config.toml
norm = "rmsnorm"
rope_fraction = 0.5
qk_norm = true
attn_scale = 0.192
tie_embeddings = false
extras = ["capped logits"]
optimizer = "muon"
lr_head = 0.00639
warmup_steps = 123
decay_fraction = 1.0
train_tokens = 615600000
MLP neurons of a small language model. Each row is named by its layer, matrix (down: output weights) and neuron, and shows model dimensions 0-127. Each number is 500 + 25 x the weight over its row's rms, rounded and kept within 0 to 999. Numbers have three digits each.
A block is one neuron, or neurons of one layer that tend to fire together. Before each block is what it responds to, as a language model described it from the Wikipedia text at the highest values.

Possessives and time-ordering adjectives before a noun about a person's life or career in biographies, e.g. his father, his former team, first start.
L7.down105:478514475462486491496505513450495481490518498512484478493493515471499503457553495499556522458510460506496486468500515506486519518495499532499545542509522509522471517533497514463490446457517541439499506515494482502534478521475478464493519506488488460533535490519516516532491458550515492523453530484517498482495537528566535545513480494507533489492526481507556480532508518470503488516472
L7.down276:523516495542493466504521514465546489477475503525487488513511505472479485536529515521505509501483479542506493515537539524472557485486483519480474508455453499485500450509485508463518512465493514504534501510471495500531506510463504496485524489506491469509570454496543529484491489486477513480524488479494448507465525533493501500563489509525494535491479525554530482484523481495533482476490
L7.down388:518497537531523498470533519499467481477509460541502512497525474482514519489529464469556487505544492526510512542501532490503510490480498515495499489516490472506498517512493448497519519534501497451497518522445473515501472492552504491498431539464501477530499481509495509516529496506515480492480524468481518507525463469498439524517478515469473445504500465505472488549466494486542492511502
L7.down417:489485481499505500497537488490509475504496502552466544514530476498457553473510495533449493524453466521526476471496543473491469541483494544521508488528471443528511494515504488469535494534510525488513512492508515492570490500532470494541472491514478497490486520517476481477529484503502517530494519455482551482499526522505455534494505499487519498519493456502447540482477456460475465516505
L7.down954:532468486521472467497487505468497477519517480534455476523534526485491528482489497477553489522492507475516485520538497512491516514456514496490501505493501508501444463514465464526518485467502468473537507516518477523578509516518462478512496524526549478555499477506490470502488494498493474488495533512473542475474517536422498474487528498519511510485480521498511457464511538516471520505504
L7.down978:495537519495489491516497497509525512511526483548467483469509559467458499487484494497538512521515506513504510510517492500481516517478523511492531562494529517469483499479478491503502470525497421483473542513455508518532474448480435550524490517497503523494499518479490478447484446483506419505464531468510502520517499474540546503475494548492497489462503540497487509456476515479465525525507
L7.down1308:530488492508496510525482455441493540511501507514483513465504502470478485480481513503465489521511508460491505497511491495484535540490515519474537515458493483495544526511461474489496518508525500487486492499470485542466514498484540501513509521534488475503483521488505478536446513477460534507508479532515544493519529505550500499521518521516507448491533452495451505509496497504513507455539
L7.down1379:472475522511460473516514507465531481520492497481512516464483496469477522545484489481524500532457447551523488518517468496490490470505493448530453456517475508465464510494521516445534512485464509497533475476541485470530497499460504551468510528502467512549504443481508518476478455476530466503471535518504511520538500475477494483491537483476462502562464499510479444489462530469499517545496

Connectives that open a subordinate or appended clause after a comma, such as which, when, saying, because, who, while, where.
L7.down18:523506537441476510534483502477493493509531547490499524497506480522509516467556532514516464433450494527468530481521500513495468469528547472456521474459513483533491499470496492547468521498475503498490494468484492461495472496479463499475488503525480496514459496510495470505514466495497562538467479524492454537473504494506498490522531504519507458527504469520488502484489516529521502474523
L7.down338:460487512515512495518471532519492515511527504517493534508538527506484474507530539449511440480498488477483503520495483488431511469496504531500529498521529450475521479512540508495482457480529528500455510452489470482522529473479509529507469510517516547544500557501479528488500499523495557505479522491481499493502495529519556494500489517471510488523469526512462487491498472472469509512486
L7.down379:477509518503535465465472512487552508496522510528465498475499508534488501481516487560537544444476496494521523482479460481487507472488480533505492488461510555505517448546471507506533494539520541487566498504505470495526527486541506484514499474496546505458488523492502484498482493438465526478511500514529508483474517495511494501525517533516478527459480533497471527494485534483494475503507
L7.down735:487513499542567529493476494501517543495464484454543513527484508476461491485537486520516482505548531517486532492506450537453495496469525461490481566538459495509437531511508478531499522503457483501521483485493492483531480514513489475471480504454505526511514508510497529477490527480494503507504444501528507531508469432550525474516508484504510530508493482486498524478475493530504526550491
L7.down845:498527467476486491511471502510507483516493504495528514447522515469487484480461518508527488549515438465501472502511503512512524476474492536499533514478452532514475490536499481496501496542483515528502465470513530499534535518480450524471435532514515540511521492458475478502513491516480476483512535440489505494419565520521488471545493515505490487498462481488508531507474468493453505443497
L7.down1013:481494463472479541477487544479490466486506516491449532502519545460472509471496527461497554512494464534539535494504514515474531501528472475476494455511561513452510471473516474467493491538541559486463544495495516503493512450515472510516523485517500508523521494559477515484515511505479468495545477495502545469508489499469508526485497486520503470481524492515527449499478496523486509496515
L7.down1049:507504504444576500493450521487502493515476439498501472492496538495513561462537521496470496547499488471495507477526497510531476486529532505521508440494516504498519491491474478508535531536512458504498494536531477526495505484489523492506486514469525483508475482545482461494507471497494492496496536489527546510493485551507479492526492521524523446471479499541492538448494500500478520498500
L7.down1293:477479538505543492493501455512473458479507460471467547481521501511512499525482504525482493450544507491484532496509509483496512523473477485510505518546424488487508432474484510516464496509488469514483514451503521484467470497487479494532447476557495526466519540513531481495538489494483480464500504480515527457479465507501477489486514505464461514497542522487498433502534484461475489512459

Possessive determiners (his, her, their, its, 's) before a noun, mostly in biographies and plot summaries, as in "his deeds"; also article-title "=" headings and numbers in sports tables.
L9.down433:504498483483485516525477515561444489510484560489488504515479512473518529496498446466477480504540524471478497503527490541473489483446519523490513536454503468483526464489491488488491491511526508576524481503516483454497473505528432541512483503506529453536464508506495472490542487500536496492494474485490511480524504513512504516513536489496524523519505470484498500462476494473518477469495

First token of a cell in markdown table header rows, just after a pipe, such as Apr, Silver, % and 1st leg; weakly in list items after commas.
L9.down10:515509505515473529477485530530452502504482469514483504529526495493509475477494504495472493529461498507465477536499494493466527469486474524512519537491496495529494446505530506475459500459548451514515517555492526523537535518536481526466507499511498473503467516486569459528474499491482476504472521493529500538534510527468476549523511526487492480516503451488504577484502475477486502518464

Column separators and blank cells in the header rows of Markdown-style wiki tables (sports standings, election results, episode lists), such as | Total, | Notes |.
L7.down9:494494486489489499525510471552492548480499474502490511488499516506505480519531494500492494514462487514490492468490543454477543495469531489493517505512531516524534517522527504475529519520501529488520486492524490486442473486494505472482542515536463483525495483518487483466543513462504444520490528478510491492526499503517527524522492511468537495537507558525499539469505517480504464502465
L7.down293:507516464522508459489488517489507452531451464489494498515496532473517510473503454513532506502530454517463465514495521510521509517529431544498490521505509504470517486477486479480514522531452480488523530489505457499468504482508493519488461532514497485524492525521504454527476469471452505470523489471498530482486514526485462541516526473501500477496523468487527464509517496477492492480520
L7.down385:503513512524519483473523542451524491514460502462517527518526444472527550519520490471550535531483505486478521507558508562506490454496533528511489501511547518503520486506470488502501492513520481509489490519462523509484495516489504552481515475471547493525466496490475506516465501521495495515513505531484515494493461518510491491497454472487520460523500502513469478472490497500483485497561
L7.down909:515516517481483491479512460525512510488522509519536465533506487504533497512485461492514515538541512488444511520555463519527552469499488487512481483479542512492488526448478473482532521497492499520488525464515543483521485476497454494547518499477537473527522507497503509527462517496458504505502517519501464457489521498471491459482493514512508501544539491525485501453498533512490466511510
L7.down948:511476503503483539480467512467531530500482487510499492503513499504508518473513489528520483478464466541495511479482551496508480514479507504542511483471512460497534481470472451453453519503512557541503476513499518483456506531495506485499492494557486468485528505513519494465495518472476452519486479493471515490509496557502539485529519540526504491456512443478529487508473512475523503490506
L7.down1189:474505510484478506526511476507498530524486512502493500531521469476489514550530499538464516526526530525523504527430515493499484474485505520497476458494519517498552505491500504522529518503487489500585475509495466474494524501493494468504465487480496532517501499486532474523507520551503464503511504507462501562488479469497463493475556499551496524494464458479496504511528485520518499491500
L7.down1276:515495530525522503506500485501475540505482522456528523509476480543496451522477549496531501516479494501531534507551491465503482471498498495487522534478467511459453477432481501512487477487525536450460484472507513507484465524514499471523517446527523521469489521513570436486483520486519489506520504515491501478509481486464490490538495451509543509475515502488486510516518528471519486442484
L7.down1311:501529497472516492515522526513532499532529494485504522511513514473477514491450485490483472497510513497532522485507552504465466439478473492505481513519518488499482473491510488470508473493505452509501506577519516555513501533507525492506498470522468507482459505449486502487490496567504501519525519546497515529527459513532505488485455509488508485508477509497509522483502515481469471517536

Final words or pieces closing multiword names and compounds, especially "Hall" in venue names (City Hall, assembly hall), also Park, Award, Center, Court, and word endings like -om, -ell, -op.
L2.down158:508488485461488437505511489483505485488523509515452503524517481467506533472478535489509457501486466482499485505506512534521495456473486527527508505505480457511510478515544501533486472505464486478528521518488521451451480481519503546488498513507507489469543522490478493480500489530515502451483558524449492493487469497486545504499488525478494518527498504510483517520522481477523532449484
L2.down447:497527494520509479513511485529534513462471494505478508506520472504537487508477464460510534463476491484497491520515443501507482454525458516489493466530488492523509485466475494464520551501507493521484517501511441510537534530514478538476506488516492524453509489450582541525520518523504527529526493502474519508469502514491525494504516481485513519484512488488453492528500478525519481561495
L2.down551:504508488462460532495465510467465513475480508512470491466536504544471466478504559505478484513521528500503505523504426500472533496477513509485480506496469551452494513499523485511498546527497510536528508524491503460518477507508446525482477519481530495462533493512527516504520496488508479493472526503554488516490481450513478476512477567550518428486511515507486470511482519507523516495535
L2.down572:545476506493481509538504510487475505492509510499528512500494523427499527500525496479512519460550510472486504464507491521532521502505517483521576505486483499475496465501513482481484500471482493502468470471499467470499470480450475537501505529493509468456474548474468499551490531509468493472471503437493493495511500503545533486536479523521510532491462511519533454540497494535501478507498
L2.down1014:447517500508509481494537532489524445494525499485516455479523468523485538451461474516479477516477562452510504482508496494491538539472518492426485518550489504489498501504517526524509494488513521518540522458459494490497465469486537499512476484466524481501491478490526511489507518480515503538496484485471540480474481461500503500514456485489469506455469478526493548499500473507510478530516
L2.down1035:516543500498493488528505511501530491518471481520461535537524503482475509474497544501492489494489515483465526535464493518517525455506461476494473469495487519503476463498479480440501549535491487511521465495501469498468434509499514504468498502490496516471504507474482492501499503476453512503486479544535528506503486468467488483510482477524536518521523507509470515480463506524510489513520
L2.down1123:479505475467535523530479489519497459496513497519483539494445475550511536503488513492507518494509518480507522531498484517516494482525469477479481477527484498483503504440499465550533535486478469510520501527495495557550458512504474532552528534519502505508529509522481466496525467504482529501543531495501451472499527451533507537491449491482505477503495484531481485492500544476436490515536
L2.down1497:486522523466496483473497460522472480486530467449467503471513484441508497506484511543503536482511502541522496517504500487490466505557472475548507503473516495494486471483493486513469483476449496499522460496511503495487520487482537516495506537498507510500535493481529567466534524478494472469481520547529471508473508490442442502523531517499488496481481500533510502485548502503468504494542

Function words that continue a sentence after a complete noun phrase or verb, mostly relative "which"/"who" after a comma, and "that", "to", "been", "by".
L9.down236:486500495481439488489513491500532506513511502569528501552496482508532460496443469511473487499467558512505476519511474531505476492465531458539491477530548498498501524526468525521502501495510487508484508506505466541458519505548509479486466513509500472471472491455515450463472549505527534506481501521504469520507492540482536501434482468522475525528512535493472490496531528542468490475504

Prepositions, mostly "in", that open a new clause or sentence after "and", a comma or a period, e.g. "and in 1498", "In May".
L7.down178:568457556455491516561509482478475526494529493467510488530469446521529506493548494482483475526486505502433513496501496499507478473519517478512482502481496544482464511499489467509463516529491486479503515500501497508481496540491528488486515480501504515499513490527479513508502452509522543476484487520438525517481478523465470460530505517491511518482507495532528499495501502531512496488471
L7.down213:557506495554507537470491527455540488526485514488494535492498478506511482471473487517499527497503487483562542478481509505500439510473480467528476447515525488517467514534484475506550453443522554499507497553519515512498525505430493507506529477506485492494500538501440473515493552540479496489473517513540520487527519493478500545490473512490480504479476497503512525527513485518460528528482
L7.down456:497513508501526531442491496501485518524486473485499512461519497480524499523484477537538497427518500542459475490508526517545533473466506522517468509514482520513518466500487522560481428457510529514466493471472504498533516494515511519498481534532488503488486529474485494519502521511471524523494472510504558471523505517492482453491470499515540478483475528521468492525510498512502476489508
L7.down563:527528515497488519480497535556456493458551493467505486476486481502530471528484506491499516477513519505483545488515513517520477498488503519506503543465535550507498492463497465524447442491495504486521510524479536509495504501441476555501517459491470449487517486480494554504464466483483530498473486544496538510520529501504505452512471531526507523537502508508482503491513509521475526491490
L7.down907:503485510492529495458503437506510551514508481517499485484516483495492458495485478536574489499489523540495548473526469498523528445519475504510532498518474504486528510504483502521480506483482546523520492498466486547515495510479554493506492462496487494475499531490506485497495517468472526507560500497535538463527544504515550460528500512466477500482467496469461478505494490496539511501535
L7.down1229:540526508517498455486516487480520468495509507471515529513497501483529512522485516504485493534519498516497481486520495509502518517521514469488493488492487547489487491472510533520500493505481508565520528475509523482525519495494484492492477511523515504499512528476478526497497485508505538486448530564523530475516504491460549505496536542521511544514507532517510503491487480510517494499524
L7.down1363:502491493421493480514485507498499509494496488509525501499472442521496497503495466513478503456517493546493526501502506442460521520475537528508488498504496483463474492547453507511515520464501511530518448501495561514489471521511529468503508516495507503507467493500502484464542517524422530462505496499493525505455503525503540499478508525489497479525460517562532484512480488514510493513524
L7.down1413:465492500517530459518510512509546494486520499469470508516500511477489530528503518475518470562506499528509480522507536525516498567502511452499500504486497492527526491487532472532509479536528521523479522496473509450478465478471491492516517505536529546484538549490501464506462494505495504502491486549482512490496512506468509506462516497485480492505504530535552485475505509478558529483492

The word "In" opening a sentence or paragraph, mostly before dates ("In 2008", "In March 2025"), plus "In" in "Incumbents"/"Includes" and "In office".
L2.down243:498529511490535525439505546434548481472561496497499524493547472457506487484497481516523505494496458492551466494510530533503515488483542525494488503486525511452486462495517507561489505463469488532473460485534494517479531474506503491564527511451498504523494497499505528526515485535459539449531485512485482447506519527508512515452522530517472515494479548504443501549508499509484515491484
L2.down465:467533475495521472482507455498476510497471454499530532510512541526469517464530506533586529469500466488505506507472473522508515491473495529463478496501476460475539497523464500501463448464466494494502483522508539505484497471512497475502509496505483462509474472534521515534530512479473527498506479529512481489547556525497491460504529513473514492505517503488494453484510495449545518539501
L2.down597:515503488482524489507545496486503548475511525496509515477483495449443496510486536500505500474485496491488520540497541482516532499490514495492493529528519543490474515533452489457452503487485539487516493516481455514465527456544555496470561476489460516547523503503496493491502476519504516508530496489516521499512549494519483537523503498522504476524472509433446519504490502467507497490502
L2.down647:466499512445514511500509491517496475543499519471472514473488454504526492444516464520556487443525509494447542475526473505524505514490533475496493530479516489455513525460482511485502528502525519483457537492444508500496493491520479488487506495511473486532513496514525521498512494519480519510500477499504507491501541557542506536458494480503465500449483495524519513540516493472513473481511
L2.down861:528515484473488469480476494481481526506521513497480441523534504519532539520468527532487484536504530495465503476497541500479459442480532471531512478479484545520510501482481470502486466539542509509512509514494510471548490506493489518510552482494486504509492459510508502551532502540480505487497546507512522477497496511494496508519490513478501507446465493497520522461433510441499476460511
L2.down906:493485483469460529452484516539493482488490548515554475456493504529502527512443454509474514535485499518495511516510537500481458535494537553515485488549482460461488514479532493516529500503474540478518531492468493519507517473530494551506500447540466508499460523475538510553471470451475505472499502514488524465493513499484500513552494525543536485508527509520479525518532484486486477513527
L2.down1302:505466471473558493519479492486479465469536509476507466546473479508463501493515501499477547462485498518498516495453478530513495466506484486507539514531525466480530531516507516521511507479473455497525536477495521482481432523522494524492519504530501537509475498516507520495498529494526509532555536491561476507491517503523497507497507511472505488499438510532491512499538528478510508515541
L2.down1311:457470547530477510466479503497432480491538473503498502465485473484499521486489487530558480475506454504484479510481511521517490501461467534508493515507498467509487508468536546482525494490473507478551473520494543468489494480538503490557510508525465504499497483481497518488499525537494510474531467444545512508506510492469482490503526522444488519493521515476512524475513501494488504482442

Subordinators opening a new clause mid-sentence, such as that, because, although, since, if, while; also weakly word-initial fragments like ex-, sup-, Rep-.
L2.down57:493485530529477484490521512459480540508506510504470499477475535515516488532508504512578474504499493542505474526524521547489510491484508504506515503492515483534505448508493504502578503489507543546476500473512458510492526523490475507492507502539511531505494479508485526496491478516485487508510515471490488488528584509498515496498499511523497545514537476515503493523517499501511512520498
L2.down147:483516501493496504464518499495524497475519505497513471436492482498491511539484496503503508505480506509544495492542493535467475526489494555513487511516493525503466522480525511533513490507525539520517472517488540527495512484484492519515474477514483530477466526532485520501462478522465496503442502533541519510487497513479518468476524519484495550505511532525536520510529486510517509505471
L2.down191:478452459518473469549488479491532522459482507495485553525557492526479528504506543518481516481466457520489532481505556479530492471482475511490527468520476511550542516513527521493513479531507493520520446547500516542489540508494457528513509503511498505494515502493514495487475477501477473457513474518472558486459479511476541529533523469493474521511485536546495490470513520530494544502538
L2.down539:528498457506506503518518501493530505495518469475524468510492518478482518493543493501516486510522492501503507501495510489472455483517498470517477457492492475492484470470476496518512485499476511490506510475520509495456536454476519489511496547500530514486468514504479475500497511536518460497524494493499455474531524482515553501483529522457491497519561472560485519488483509513490521546476
L2.down966:472516510492525467508489499531484491460537498537504519509537519472465558536473540488505480542484509513459465520505497537538491501507486488522507496495516497489460521513500483574477511565506498502498517508461529466514536468489493510501485513530489503488517533503467515523524497493501459499445501529501513512518519533484523489498494506484515483498464502486509474502419534493512494490471
L2.down990:500532474485520529492491527470508526478520525537457498476511483539471481513485548508533498521456460536549474497496470482519503485447508500526492475523498485505473474521474519554475502492511525474520488509499441482502544486479502489506512535492520489493484514465533509514483450461517473526493451487513520485486498488505494496498537500547497488514479515531474501527461539496533508511530
L2.down1405:490500478495502492480517489480496528491449454509508531475458500529491494494480493518479517528439532515531461445524549535481459508475488531503539462518470508511513512505530496493476478538509512516459492501455507544520522487506508472505528495526449508493445459511483508505490524504468503439556493494496542452530476458450472469498517472503471553492470479500534501517486476521447453516534
L2.down1449:507478540517554473447539509532466496489538506553455537568497483479489485496473474519517501510502448483498489504523506494513479494490450489480494459506457513519469510496508494536493459522498489464468487484470509492536486501510485490473476529505482472527481474497489485469501482484459500495481491455475550467478488507442498495505490535463473524487499560525472509486503509474580491490512

The word piece right after a lone capital letter that begins a split proper name, e.g. B-om (Bomberman, Bom Jesus), B-ast-os, B-og-otá, M-ys-ore.
L7.down521:474488530484541477522467512468508528499489548491503478474488479511459476482458492520511537524526526469519461492519474523477442502469503524443507492467510476560491502502481479520430479451483498502473525468492512450449525545515486539503524480537465493509486492524505477503476505508558488510559484489510519479483494496503487475493464467534470515476513503484473521476489552490478468504443
L7.down611:481501494498525557508538506494488480510510539483496532460484498485472500476524499517440513505485526514539510488499483450501512488537492510503506475525510524471443473487526455502464519561486492491509491541466469525497487501474501508458531472506493447525476502477476502503489489499513483503507519493558496540505523532503495508470531453489473480496497537495488534548498504530508484497494
L7.down741:503537460519495502526477475511522513479523525467512521489454518533458504515497555498503494494501524496496473513467484444555507468483501481522482503507517501487507508514546508478515511497499488478492517489476467505452481568489533458539495487509485545503490555541479479526508506511465508508473472493516488447487495543513467523470506514482522540476515449476516518486509574505496530471507
L7.down972:464497501474522496458471468511508493520479503464450486520515510490501513506491496512526493491542535511555500511491525549505546460530484505466489485467468462515504529470496498484469540459491466562489499481483484519509497531468557455543473546506478539460520491486482488486518477509489534480517478515458552504494462481475435518485518481463502508494518527558451495524524477479506466502491
L7.down995:494448494494490466467538477495465512542538502479470530450492522489499514514539515527496502515495479527522476518442543480430485508483526461505464475526478485491467498526507531508462504527483496528489526507492507465486513504528492492516533511493470503494491487511504497476482499479503542510489519471496477468495529529529516499478505542523544506511506497476576514476476489497500506513449
L7.down1180:503483473450498521517492530497481499482537498493522465508526533494529499506502523491460504499497535486475530517525489530489477484475480534463463481475454472494509533542468521534558516521535539454488469487548512508507511540525492512506514517503543532520459488519504511529493530471541532518534520463455531493541506475518542486474542528502501493487501463499489525497483529499472473483511
L7.down1266:501508491502504499515508504487520509535517496514495457519478501456450512505559508504473482462475530519532496508530501504519478496502521496479524522520477535492509442514483515531480454498493491496527495533510539501508454469470493523509489501462552500505504553507472503468486554507474509463487495498477473455486485512464533484500493525505508446469462509510518479526498509543558487504467
L7.down1303:500485485509478558512520497513494507487434552514526462479507448532465493515490534496520486520508487475522527454490513521538530509506521489520463509503494537521501530494533456526507502525518459527451491464469471454502520509464427507496511493452480496519475499517512523497504515502488487482522449509499477480477505491435500498508487475511503457526480553497478494488491497482497514487483

Mostly " in" right after and, or, the or a comma, as a preposition (and in favour) or word-start piece (and invertebrates, the input).
L9.down771:480506498504462560536487503457501515463503523526565448520450521489517509502483525445507513475483523529494495508478497506488477479494488507538460530510468490487519506464478515498516503475484516541505492519517473525514458515492513498484521472508513480499503489517486501508486522521531471465525510497527475483474517488501484480464483519501527542478488544469478504454454496553467471490509

Second sub-word piece of a word split into fragments, usually right after a short opening piece such as B, A, a or qu, e.g. b-ed-side, B-ath, A-qu-atics.
L9.down203:500559542487531523521486495517506501497500494516492544474500542511487508480511480505458527486523490555499525500451477508511478460546497511521534527498521485450480486505491486538454480518511509531519537490439539462477527509495472488494429510472518508519472465493514517505556506520512494513522501562486540498509517526473494503526489480513504502505509504504460519502492521486480493466481